Weights of a small transformer language model: LayerNorm before each block.
MLP neurons of a small language model. Each row is named by its layer, matrix (up: input weights) and neuron, and shows model dimensions 160-319. Each number is 500 + 25 x the weight over its row's rms, rounded and kept within 0 to 999. Numbers have three digits each.
A block is one neuron, or neurons of one layer that tend to fire together. Before each block is what it responds to, as a language model described it from the Wikipedia text at the highest values.

Description: Separators and lead-in words just before a person's name, in tables, lists, and prose: |, commas, dashes, "and", "critic", country codes like AUS.
L8.up80:506474507559491542529532471517462497552482482498489494538519484493536492522493553477532485524462534495502513503500517499524503487522494500492483525518510519495494458481530470498481483493471501492524499508480505529494499513529499493484468494514489451502504489515492492428508495467446546487467487472512535488474485470522509511464489519469514552546495537478461496513467486466494459515556503465510489522472526473516492521508484497483498507485524434531475511485480509498476435536525522
L8.up85:498512480528480515520527506469513534533495537475483490470538497540497496449486503473482522473470479469459479484494539497469482501459478545537479530494473511514488504540536513482542510469496500450546448492508492497479499510529504501520525491491516481507507481472510465498511496491500497454513493492475500519553529535505513468471530497494461515486529508478497470562482494506535507488478492491470482516539504465474503508516550493480509504520496458526466476495531524497568516482456487
L8.up168:531491486491509493496521480497509520545508419544471484499520510507552525489534501514507507522502499511508484489449509523492479506495478486505494490512484511507537474527484511500481484508500484502524478540474551515489499476526508467529481500486502507495506513511510525500550501512503559493433475487519507494504533515497444497493499513499515504452509464499479489505453522503514537525486518509534481478469504461550498489455487506516509485492514526539512535530469518518505458496527517
L8.up1203:533520503548496505481534514525475497496492483482504523544513519548459497457543545494492500531471549470462489498474500552528474464518510541545502516496510504474512516504462492472463494522513489478511468518503480524469501470516505487534513467469515511527507525557502515468500512568473516486482464455514487494573510481488516479453515460453498503452486502497470442541539514495505495498486453483546515514464508481475506515472485514552512459510513481508451500538510548441513469529497471

Description: Commas splitting digit groups in large numbers such as vote counts, attendances and populations (13,845; 40,000); weaker on word-start fragments inside names.
L8.up11:516471515461491451488488457514548521499516510450513509502503505432510496514498549557539504510488492542470492456515472478494492492517506498497508496511480467469457486469509515480493516470448474479494540476496462493459515524534480501510480464510462527505490480464467480462527490530481530486507503500566491498511471469514520464516540491544498477537474482514507501494503505523516506521463512520502497505552502481512494504489520532564507497486511504505506508509451491536475468473513481
L8.up149:511463499476477516479534516557492488531459461465527512510461479545466542465489483512537476547521502512464517454522461472461479533477481489474483473504499511505426565503464509507473521508518500536518494517514490507508500517453491508482490506489504506519471484507505556476509463520465474481514478528505514458487499489523527489528467459496515494466507515527482536487471506509550493482489498533490492535506482503533511528463503566474521483530521488525525512479527478519513511480470450
L8.up720:453481503483466472487512488501484557511482474493510492509551475433502454489492527457506483486486541472488489506476491515475466517488496476487494490529447536493483510503511511456496512511522515491494511495529542520520517478484564484538497519529527539486497471506498519471503559485533513479521518469509492512475504520496499532503498480562447488443511509491496485527475543523537517462517469506506527530481457472527538508499512563529492533476464493478526465503496514473518510507511483
L8.up891:523499486488489532487533448485508494477511448523494512488488511469503493501534509496500459517529487505404475493505500516523543485489476503496479485497531488468475485501547502497498476471544439507501500518489526526488504442517512477497512512521476489465438504541480489512453518550470503509488523505508458473489523512503492477573472450503515469506528543520513466508486503518535491484486495514526508535503498506489480526508498474490519490465502551518511507539541511511487474524463505

Description: Quantity or determiner words such as two, several, certain, various, few, other opening a noun phrase, often after a preposition like in, of or over, plus sentence-linking as.
L2.up850:509456504449513478511505483507457503517500525495474475530499494480486488470470540514432487515458500513456504538524501494533539498507503478511464530461506504498484491487526492501488508522495505456492549490477468489446551497520541528521544520489488496526508481479473555489487529480495558462524483484487514507532513514501516526501510544484554471461482473466531507524480520525542510507487467491503491525505433510489494478528516498522500498493549519560479530467494500450496482493454498
L2.up1002:538526494518501484472508525485489521497528456454445477510501498492474476499483484496458492539513478522494537512513493481560490504436537472530488475524514512532513519492492520532529547480507515537482531525507516506472519458497461540477493564496505489491508487454514540503459482531495504500502512482536506473508488525515518491496507508499519488446513452513479546494484505517507501500489508494497502527499482509516471487492556506480498477482531519515478546553483456483517502489458535

Description: Token just before a person's surname: first names (James, Paul, Mark) or commas and pipes in scorer lists and sports tables.
L6.up146:509462510497517491526517488503515525536465491474519516516490481539517543444490492533515505490509546467505509489480501504530489494483466498487457503495466515501501493483537534526480504506552547475478477484488503510469530486502508540507490503495488519484505417499476497496522538526488533492477488468476460510483505501501519503496504491488469526483512513455518516497515543499501503529471507500503506498503492498469507539496505545492427520486477480485544499494519542478559493498515481
L6.up441:475504487512483489512540471503486509510466459512518478470516480464540506489477515447520518533488478488497494503464527512504463492491483489495515501512542526531477501512481452537477559518505521502542483506491493464511485502544487503459517466524459480508518496487495482493551497506533501506484476486520464537486484457536529562482508500510519514486475509491520509483525526491527500461446482501513519513500488544488515444538498531510496497485531486545507513510478516483520470519512528
L6.up778:501474516480492502500562513465459498523500473461523499500509499537498494493487459472491511512469481530475495494488537522479489463462481473496536513478525484517477509508524492551515489530495517493470480495495488486488531461518517463481503476485499518515470506473505496479490551535524507496493485473543464509485538477523438534498452454501528532487504508518536532494481516466486519509508496501517465503513449480488514483516458513487526503478509494463508469473532516491511486494482549
L6.up785:498520505514549508502533496500470526484466512521516512462504479487527482482482533509495537484494501482490526512481492493434502511478512476535503539514505482513526505528473514537471492539504513483504503486498528474484497529532524536472495521485484513482499506478551459458532483530483488528488534531525499491444454511450478461492475483501473496480542538511471505466471494512543519473482518481479527505542491503528537503473475520482526511494449467492516500537492508469497477475430462
L6.up794:539501559448468523479520516471501490517510493493492496476510552519483485534476483516512478512495473512464504502468523490484498470485525488467473488543561506522492481514498530468473498503508469457528501531482531513482489485504529552528542487515483512479464481436485510507546556532530500504475535520476486527425511486481517491509488490498526520488543487506496531502505549498493498496502505526463520498532500461492472541541492480499500519495500503497445521494521499503553487537537524
L6.up1081:511462486473489483516548497443497495556518479486532514485516571536499498479504509501525501520506488511487484480462564521514504485477506484500501497486520479493500473504484505513479527489459490491532504522454532496474488473506490490537516488460519510502502526495478516486552522531494543488493479475495472532467517474483479471480457475492511522463507468498508482525507533528527540491481521475511511502515513489482544534467485486522518468489520516508455475532495537468535475497507542
L6.up1193:489519519558512498520462483524474519495459511532515451492509471500469459471528468480481508489507503500492483497506507452479508483485478525483507507503536496552485492507513543508460504516538532460520472519503485530493498487519478541548505525448511504543527485472500572453472476492470549478491525493488510490438483536545509486516512466518524493488478513522494476528528505501527524506477481558505487509484505510465497452515504498487502496528527472511478474518511524532468496542501537
L6.up1228:527465505478460503511507506550526451494494452460533437497536508475540445512512495431460500485483528489477489474507504478529482511467492480503532519523480545533527515492492526516486465526502495455537512522515489459492498505490516509566529492468511470511477516530505510511505481504506472522484520537517479537454478520524520491489482493517520466479566493520497490507462539522482522490496463502499500511505516490483491509503508511495496491506546501518513488502506507471515484480516523

Description: The preposition "on" (sometimes in, of, over) right before a date or noun phrase, mainly event dates: "on 22 August 2015", "On 14 January".
L6.up335:524502494508512507482482449476505489453525511494516491487489510511492546529471469489437535472441524513506515519526486485496508544489522557530469507512481497461536476483468464502486508522517492470487510475472495471472520496467506481532511480539495471502527501509447492479493480540530523505491483504460528479488467519499473469507536480509538504525481520518545477516505461512519480494531537531510478521510465509472497486487489547507500522484505483560453493483523538514525498514484507
L6.up536:535542502533506539499496524480522517493513516488462487524523493533499485463501500460475518486525488522451540515493474524514485504532512507493499502495481503496493508510538493508463489480477549517485538467458482558460539444482520520473506516539503515482478523513466519527457508542490488479498528505497479537489534492544503491457514503495467521521507465470510482541519527461518539534485500487490508467483483489541498499512517501526479488506475512502522552507449525478467500488495507
L6.up596:519528535505482488508524491462516515446536533488493552492507514503480484501485496505503526534515511497517491549507499529496485463444522488505536503489494496512494475546520476482530512541516547475538488471418508518487506516505473573526494499474496492490475518558524506471453513510493537493437508488476495476491509524492501502528483507492499509481501490465505497462477497484484454507488488533479499467478478520519501460455531469468460510461492476483473514474533538453518481491476502
L6.up633:468539530546499455496469493512454465502509533467472536503497506489500470485559538536527544522505509486555480543506474512522493495497470539518507543490496483520505503511473474499504512509526546507473504518471474528528480485447490500460512486454537512496538525537476458496531551523521479515490546483524449458495537477521477454509524489493479544489471484533499471470503508489540515486499510527483556519473501482497517509488528499507466518497513503448542520503532515520516469541496504
L6.up646:486497482497513501475482510491501438517497476519494495537456487491509518512521545471432513512463511496530485524472529452443502480483496531549476491485470512513482504469540520515513470518522567515481519455516515483489503512488476544546514544474498461488491512494477490517505485527477514489487506513501487517525483464525523485479501514470509469532492520485530529492533488464542514515477461520502513495490520529511466492467482514494512500433500491494572481486531458497511500503479504
L6.up923:449488486528504487532466460472460522488484477514513514513513501498483476517494499528461545493514521493486553497474509519489466447502521485486517495485494492475479491505491482530548469438482531457497443498475451495544503445486461508516509518513490483477490510475516491548481556530473466557495522515531474495508505521508508453488506515533498517495518495501474498523562499528465495490515468504528535472503462552494463514494514520487508447464504515479519546478535475520525517484466522
L6.up954:497473502469467487450515560483546469489519515510500518505478498501490505470487459469481522565484448520461520497505495475521490486501517486482493495489514502478470490451504533547498503502490516475574479476450497483461474508518473508522438514513473519469490491512517521488479514479504509533443491511505495515481501466523470519552519496477508533495510487471475524503470506505536490453488522544541490491532500522522495516507490503473485479512470467475533479459516516504516499476516471
L6.up1243:492491493519530494473472474494509464509488477558467528515512472481452496519491488517511509516548516536467526545459498510492499456524483458508495482485530479504521578562507485486480534521485515530503528484446487524517515502473466526479482539511527528480468526500485476497563541544476503500541513493464505465508537493533467473506501499539494491459457504466512482476494536495509556485489511482506472497481482523473514512506525485459498502496528487476491490495466534478516505520463529

Description: Fires on the comma inside large numbers such as attendances, capacities and vote totals (8,305; 3,000), and weakly on decimal points, score dashes and mid-name fragments.
L6.up97:444487522474475509457531442486524500513517529492534510525497491497518537480461529487516475539482551507484510503481502516499491511471506490538468522478518518500487566512525487491528490457455506483491468488462480545475519497474508522546501474498464505509502509480497512513521465541502494505510484471525475517511496521524508484501535437500526477492510524494502542497517557526524469448495510500483523486484484526591519504535501471475485487526538473532453494492489501530476483483481515
L6.up366:451510475538522525506517495520517503498452494466535487494540483509496455563461501468504503482500506502501512465508441558496473529496522496473446505486479471511455522530482551475495500465470513530471500503519532507516492488485442538561537516498485523493490452517491546514506473502541467465505529483493485493534524505487512514491499476556502471479539520520478494524534522505506530535474454510468473529533433545520506517457486496487457523472523486526526468514496523495499546502502462
L6.up402:486491516522479519500497459506492467483485521469534477476527521473472506520497525497509535495506436483471493500471462554477518525542513531480526509481458448472518524489493485460529555443497525530472517555544465524473504485505492510510508461517476461458506463519509506474496476495479515524512503483498486461478511477501496510503492491494500506484518541500491486516531493505497468494481478462484482510484473493489476493508515512516511433444546495468547523497473496505521553474498480
L6.up525:488468506489464467520526525508517512506531488477490518545507546488467499506499522458473482487543491523482527464503508474518454461483510441516501476524548505481503524478463538526510490447450526488466465536539457506481512478462523495494467515492520528521452459455501489459493517512475447491517539488511449502504508513489506497541533493499490490477488505535503499504532513527509486500462506463509533554488512476498553523549493511483526492501538446488502534522549479509468497474477467
L6.up575:497516510496498491519544519486520509509486459490546502513526490495512488468483550528494524478486496491503501457467475506492490494510533475515474533511525492494527521536501497478537502492468520476456510557512532553482484482522488486527453449541486484472540524470471494488526560457507510495489493514460517523521505442487510430527498529463520516524478502499506482508503509533483486503520554538504556491493509534527487555488524548507502501472497496531505523498505507461493536515479471
L6.up775:539492501458509549506511473471507544485496546480529537502506460457503542549515483511548498529491483510515502539479484462467480500531447524480492484493467534520513515530519516499526520488516485434487473505529512513514512519476487549545499496539483508518481532521525519470485504498455493487492473541483501488521529501518496496496450477466492486496467502519528520501490543520492494515554514445492516525502503465531496489502455498489505484529485507566451466535548498548523502510520491
L6.up979:465458504504532532488524507531496491463451511480534524452526530463504490507450483465489516506492494492518521518491478516512477449470462508491451453533524497489522513489475493447494486502476521516520492535502481500485543475485503536498484498505507496432496484460481499494511530509516502524500529504521502500475503490476480485507533487504550499484476498542507518477489502531502516523515487501545527535473504474509490502520465514521472521498505516476440470508481494508487545453518493
L6.up1198:487517497528516476481501498525535498523526498481522451511514533487546533532537504487463505507500476544535520495462514496535493539520466483482527473505513474509516503532510545506482487484511474519493489505499492535515533493559486543559531483521464492455472440499540495509506514494531491506490539512503516509506524510518515541535484458498501470435498538507520491509525505509525499533524443486481534502502489556480454479469508498502486502475540518509506512497501485526510501478489494

Description: Prepositions and function words like in, to, of, from, not, all, other, each opening a phrase whose object or complement comes next (in various, did not, returned to).
L6.up64:508497489516516545509506420503549523454513526465496466480535492498504519492530486514481472526515489516530498511529504488483518487506484514502579485483524503498479461499483486479560527487526521507519489490472510478477489513491498498477539496497491498496498434448487519520458510509488519487513549454494503506478472486531509518478515507491525532538526498484491522502525474489481515507508508469498492499464529493498532497515537490471543522499504487508468477494528515477452495482469516
L6.up73:476513552531439528480501528481545531513512500498505447498485499533454465481499519464484512534473519524501513532518487478485493522496503532463488494510543537525506461529486488492481511506525505513490523470447499509525492463501464502506445474508501505507492500520487496511489467487499554474459519523503528578470508484507469499480498497498465524450505527453460494474507510539524506472527478550492519496474449506473511515495476465493466500498470485488492518483496491536470500531502497
L6.up172:505467496471494486507506459492500500494480501479504521467495526479493511482549472489480509508514496492502572525472547465500482479497528499527566503491499462522486438544476488485530504489545499487510499526473513517494528501504489493546480493463478514494520494522476491516515524489520525520488517447464516474516553500514478493544496478513498549517504471478510477523491498455485511512494500495551507502472471485556495509508545437489475487412463535515480506500471475476545492538464458
L6.up340:509519468502485510517509457504539515498508477487502527461515502526476507520510468511539501494511467520487530497502487494471483521509449501513525539459496492524481503503518460482530520474517464485541489485468507509530474467486498529512501468514465496486489490508479541520470494480501517481502492473469464516478526499522507486497464448503510514563455506481517510515526444515544488510539515499544474526536455490487484492513519511468489494525446512551524482454496510457473504516521500
L6.up556:521486450489535551495530505449482509499523475551532509491476503496463511506552498450525519515479494495477470493493476499483536511507500478519504520448530487485499500537512545512520501558500499512517481552496502510468532477531445470534525470503524442524460492493460507509469494513490522517516492464477509502504500505535522456494466475522521514483482530503496445498500520497498553476518470457489529461497502524536484508507564540495508495519493551498488504505547499478494509507503530
L6.up588:539532486487491506447481517508488523534513497528485470502512469491474512507512505494493481506494500523485507504494503480462519508514523466493565486522502507523501481515536516454512500505507476496565489483516507492499521465502526555498510452480520533462507460445522520505506497485503472463492446504456474508476487508492474526512496452449498511546478517502482491494494515485522518526536481462483515498504474525490504476483518538504489523517520478452512481476489492508500487490522503
L6.up661:496558508509510494465467481500459524517491514479463479503550532534507516484501506515505473507458464507468538519488495547532505532487465498513507457493567499506495516506513466485567514488509480497539496496486540511499528495512447540511470531509516456514498504451478533484495501531498506526560464476498522514535503478539477506485498486484472490488482469503500524499523530534532514462507470506485536500508472524515462505451473491459472497475495531546486529494492523548507476475505482
L6.up940:504505506522481520533505538509543496501514480479454516497513512453503491500516496478489537528472464485486490540523501527512490517553514498496534490494493457510538459505491505492518484498524489496488523488486495473498510502555437480494511554475488453545505497453485527507553536504495544484481503512476463480524468520512496514488489478526493502503462506503467556492507485502534526440479501502444498482486507497532512493473482502476473547501515489555484504468478516535506503521485476

Description: Tokens right before an upcoming number: dashes and commas inside ISBNs, scores and figures (978-0-, 1,350), and quantity words like over, about, nearly.
L2.up300:492522478505493512534543511501495487522472474535474548484507504490490501499508509468497456530456498487512470487486443500526491504481524477525479523531495506485496514514485528478490463557496489515503458513534521512499493508513529520520502475529516500524515540488484460503533500542548514432470481479498494522507522481519486515535504504506474511485498510495493547515539481500539492519484447453481521509527524494499478528500546499505499495440506499507491448518499498464484500476495495
L2.up731:495539490520453528514543466519485529466469518540481498492477538465485466470500492548564525490479478508454457512522496523485519484507487507505498490513513519476498470464503489474467526511510512521505476502460473475485543480506475504485497482445462531484483523553458490503519492480508535501521544513430486471464525464528494514516508501525476512461489497572500552521491486541481515488510492500477536503467481499485436537491478486485495493521539476525531539496532507474500455489506503

Description: Ordinal suffixes and ordinal or partitive words that begin a quantified noun phrase, such as 19th century, the first time, part of, each of.
L8.up224:515478538500497466511513468466486486495458491511521517486494490471514477481514519481514528511499524463555516480526460519506518500546505533493510506499502495485514481514460487502526521495473518518502462496495500544518528492494488502553489479530482513501511502487484538515543498549504488509467478462490476494515522492507492442483509503497504476522499503549529464480497502527488550481532550489512495472498503464496577535510518498515535508505496499482530509485542500482489479472483513
L8.up280:516499519478529475528506446459523518468544495502498522507480516491535444500522491507493504491499466489533506559496434513518486524450504458521532506511504515473510470489523522498503490505466521511513527470465470522497524530497484507529474527532515507504492526538488536498516537555453504525446482510503523470505523505488511507500571518473493476540482518477479497451522464479533506477508484510480475539482495506487570531505480480479484520486490467506503507461484539475473521475507494
L8.up395:525553502451525473440521500476535469522485524489501498507506488476549510465540499527531517500479534492531517465476509432520507529553512527501486527518536504517540521510506524494530538492510524481547489493509533494500459517487474527488515478491487495506481496495485554486531552517517492474474482502518479482464522458507495487507529508473483522489482487499469536520452485500473509469504501509475522543495518516504502477502507489507509510487500492513514464474545499510488496493489491
L8.up1119:518480458500526509496508501500514484542533476498497494495497488478522458507517495515505510530538531507498513506511479490528513502523508515530469465524522511497473463472518550500517478493504463461503462518471515499486538530495537506519495507524528461462527473505552528465501527537453487480494513467532523485468534496479494508515550499547495447567521481523504488472508519500470529502482538447444517520478550504485500482519513502511501498493505494535492499497489522503457534497489475

Description: The preposition "in" (also "In" opening a sentence, occasionally "from") before places, years or settings, as in "in Vienna", "in 1883", "In addition".
L2.up4:516493518524486475508502476471509487501496500461493465500505469487473490462493524457487463485481483509516535519484473516484529486479494487495495516528498512481503463482493493525521521492505544527519519511510481523467510514444498527516507483520474464495527487499506496522491479508470531493491482511485488503475483503463467485507532518494468507523473474457509543499521453550526496525553557479478521491507545520509496460497467451502473493492482491488489531493483476491496497480494475
L2.up555:477553489507459502473508475526482519517525530519525524473497471475490504492523521468527505465531509474457486507501458479497475461469481491476503480530475526445542465529508478487543528506508486500521470480507502503483469471460481535510479464522522513502522494492530474448521486546455516491481473493489464479480492497508504445463517459475502477506560530469438561520501470503506514502540504530455540493465523498526469501508501482523533528493526500480521496470507465464477523578554477

Description: Infinitive marker "to" before a verb (unable to stand, failing to meet), plus modals like can, would, could, may.
L8.up416:483455506493501521500480515469505466510532487508491511506533497516510502509494497503478490492480462533519499482508500500511515442434436487506506535441507535523492493536511514490508462511505508475565486505515489437475537504515528491527498541493485497492475493505542493567488526521522480529487516478475487488475504527493482509507508537493505512482535467495494473536515514534514504526514460493471559577546507485480522529505451486490464498470488539547526468517548467511517464500500515
L8.up629:482504539488473499514480503484507516494505530506518471464515495493466534449507507498489491492481511492476505512516509524529508524491470488472502486500498540503553490534496484522500503472494458486547540539481473516508484503431504528475459467542492490482491482550494504487515492523512520538543464511469513526493464520487477494513462494481449504508493457484488486502493564469493524485553483483535522507501491547494480517507470494479538458533531503493549457506479484495482479502486504
L8.up670:492484521480552488499517499511493493491476551507513484537518494489496490460494513490518479496495477490467475563509551489502441513560497499508465461471468482509491479514502539513486459510530466506513500529503512504440481530473480544510493528519479528505488458534509488504507475462460485511486499531466502544521500523491485505513538484475463515490515464481512490504524489438544527508512537518487512516486497489448496462489484449522479524519531535442519538488503513506510513515466516
L8.up763:484488536462463505449482492473504517509518497520525493453483523554541485485530521501523462544466495469528524531448511494492488501499516517520483487526515453485499468522485464509498443519513456531522513523489508556508518503423521452534470522513498481447514503519489503517474513510477513495499509481527485496482512483470513490506498503473481547514506468516507517478474523508541502501536501537493571496469505487484482480556525501510507478497500480545492490491495479495503497505492529

Description: Mostly "On"/"on" and separators such as "|", "–", ":" placed right before a date or month, as in "On June 19, 1918", "on 26 August", "1920 – 15 October"; occasionally mid-word fragments.
L8.up592:505512531529460495502475528503499497531490479502506468505495462494513468487495490487500488553492489525511476499502501464505485500553545465464529509488516492521515489477480475516451487505481550514530491509505503480534476494487494484502450473500467487515475528548483456525539519520468482474469530485483503468556467450541482492508483502537538515475519530463528475484539491499563509517511480520464498552523489502486531495495502498488537499501488493462476537463573495498518476501490479
L8.up702:581522529537502491510458538495479508559493492496492506484510501483483513503543475490477518522477523476521542468523465492535457501501474484485484499492529491523510489478483462524494507514523500479526491497476528478510458520476450509465471485519488504485498485552498491493447503518511455474479526492509529505487541488486498474487507494490460535518543504504540487487497541468541518516489429525480525490461500522487527487472515510510542460475491537462481470472499506470516502538489558
L8.up750:514494471523482456512521509456482521471527546458503481509514487491516526514492489516510513496474499480529531471471546520465513501512480527500506494492538510552485466475530456505500496523520547484503452471460473545461495545506476489524482515574528481503491505513528498507544509488441509508473464487483486508477510515463502458498498439477506513506514482515513473534508513503495490536480491486479494471476508526501506478431515508452548509475493465469476470487532504484546437484533501
L8.up1026:466555514486518481514468485515470470549482518511503525498491490499489477530495502473465496478491484458522514489469487484516476471532527488479558509494527570537505517521539500563445497502536538452474475441475498516478476495485488528530481455480494518488499496536525490503497526507499470494458500527492488485499520490518533528469477518516513492484526519502508458516483487501485502511502480490511465457524481496463475533519541500506509535489485478486534539511537494479494506475510475

Description: Mainly the preposition on, introducing a date, place or medium, as in died on 6 April, on YouTube, on the outskirts; also digits in score or track-time tables (3–1, 3:30).
L2.up394:501545562482507537471517511465520520539504509498505506507508504530549471487518539567511512529516497555532491506494538552495528478482523509452517502463548526479494468508530484516496497472540530493474461492469485511533506507487498497484487481486472514510529498499466495505517544446458487470487489521531516486520478462545466496549514540480519518506466495499485529482478478510553478546518471511527527531548510482513506530490503483492501528506515433482466551456491478459507526467479500
L2.up1268:513528486542507515490506484520506502481489498492521521526486502462518464493517487480521553523468439542517552526447521536472508501483480485451514538515440521506506517506549499508500509494501485472474516485523488528481494505502471511527511506493496511483508481500536503470523554514524496529431482541520521487494488509469484443471479509531520523478499494489429514488507502520505484501467516538488527465525518527505516519515516534525498524459454542546475506497558516474509510478517451

Description: Numerals and quantity words opening a plural noun phrase, often after "one of" or "into", such as three, several, other, many, only.
L6.up13:537491499493493467492496493499535530498489488479491508509497511489500502485484575480486526498542517525480536479504507490492510502484488463500522520488512487504519448511468531509523504485469514518487524555491534488467524490498523515518519467512529493491478497469500511478521544463468496501488484500477482514495478482503504494524518470470484506504458501451463492463520452498571548496528487518494484483445461491503505506457498433514441498460505539540500507432502504526481495551518503
L6.up41:490536492493457499500538512501528514508464516504441512528450488478533505550477482496489469466477466499529486492443464479496493538508502524490498542543459483491516474512501446492506460510477496509518502497485527511470521489510503486518459491481461465526487502459513486514512500476502471527495532502505487491500528512495486530516512493464487517486510514485526532461523481478496531473536525524487551508489503510516508537482547541516501434521508516497496483486519485501541527468514523
L6.up222:514540495494490490494444506482489498478529444484538498544447504497484517552499480475446510535497543511509533515490492548495507460502553536497514531517494496485512487526565556441531511508493509513527559493465543462510495487494539509499511499476489462479500485525541531498493529516481533535484503487481506487509522473547499504535457504502529527477532535522477498430456524467526502490533517442487499496503516479484494472480482514487525495507490502483460426455463500529481478472492487
L6.up626:506529494451473471523486539515497533490507506460456504493502491490517483481510479544481489520488516477522515516499500535498464514466547519577517498529477468506485502473535499500508454508532481526528489505487523510481536535500503541502490518489512518469514463499472549470510522515506485490479538498527484501492457471493503503534512475510492508528514465508481541483517512535543502440468478497526533506489506505540517501499447482457488464486495501533459558532483509491500480549464522
L6.up627:494512508476509504541485493488500482494526496524502525456507472490560487479470529546515464529495501468514494527492508412463467504519557496569511518500463510519523447492461542501531525528497478489470507486438450512506452490477476520477509520520480478467534506491550499502514466505474514495479471477486496456517500516518523455471488492534489493498473536453499513486520507498506497505524487495471454466507461521548521541480508496501480510502514494510518481432530491495515510473462495
L6.up773:463498480513515456491517491514532528502513451538504527502529473485475474526461502474529517493469522477487527470499484495528495512501505544515546491493478499500498490513456506470476519464500498470471458521447518500494482503509521515480540509477477523515539468477485519543498508530456480486480488449497536486506494516553501470500454490502483501446487462515515488446511460468510497462518462485496453499520465505509522513535507512523514470498525507504498539505510483491536493524512486
L6.up797:491488534497465488511507471496521528501499531501450490558492522510475460492483522527529490506482486493489483498505461509459512486460535468520470499515480472491480469487517524463530501507514546498444523506490499505488553476500479509545501499489493540520504491497514536484486517505475536503495534413518479458482548530502514465525498509489501456489535460493491512484536510498510500515566482504461514494510485502487559491543501497459486501515467481510535519529564532480516509491507494
L6.up1167:468459476477495476458507500505490548491509532507505502475491456506490519471499489478477482471515478515491493506482486496483495465537497478516426498530478469540469505481505532528509527515517469497472533520507505480458519543522478515501479474521489511483480510534468493505511499552495485511549497471499469504536508515502529535474483517507518501488514452459478512469532514464538507470534470523466521513486484487510522494518521474487530514508526491516518533513467525514511478537438505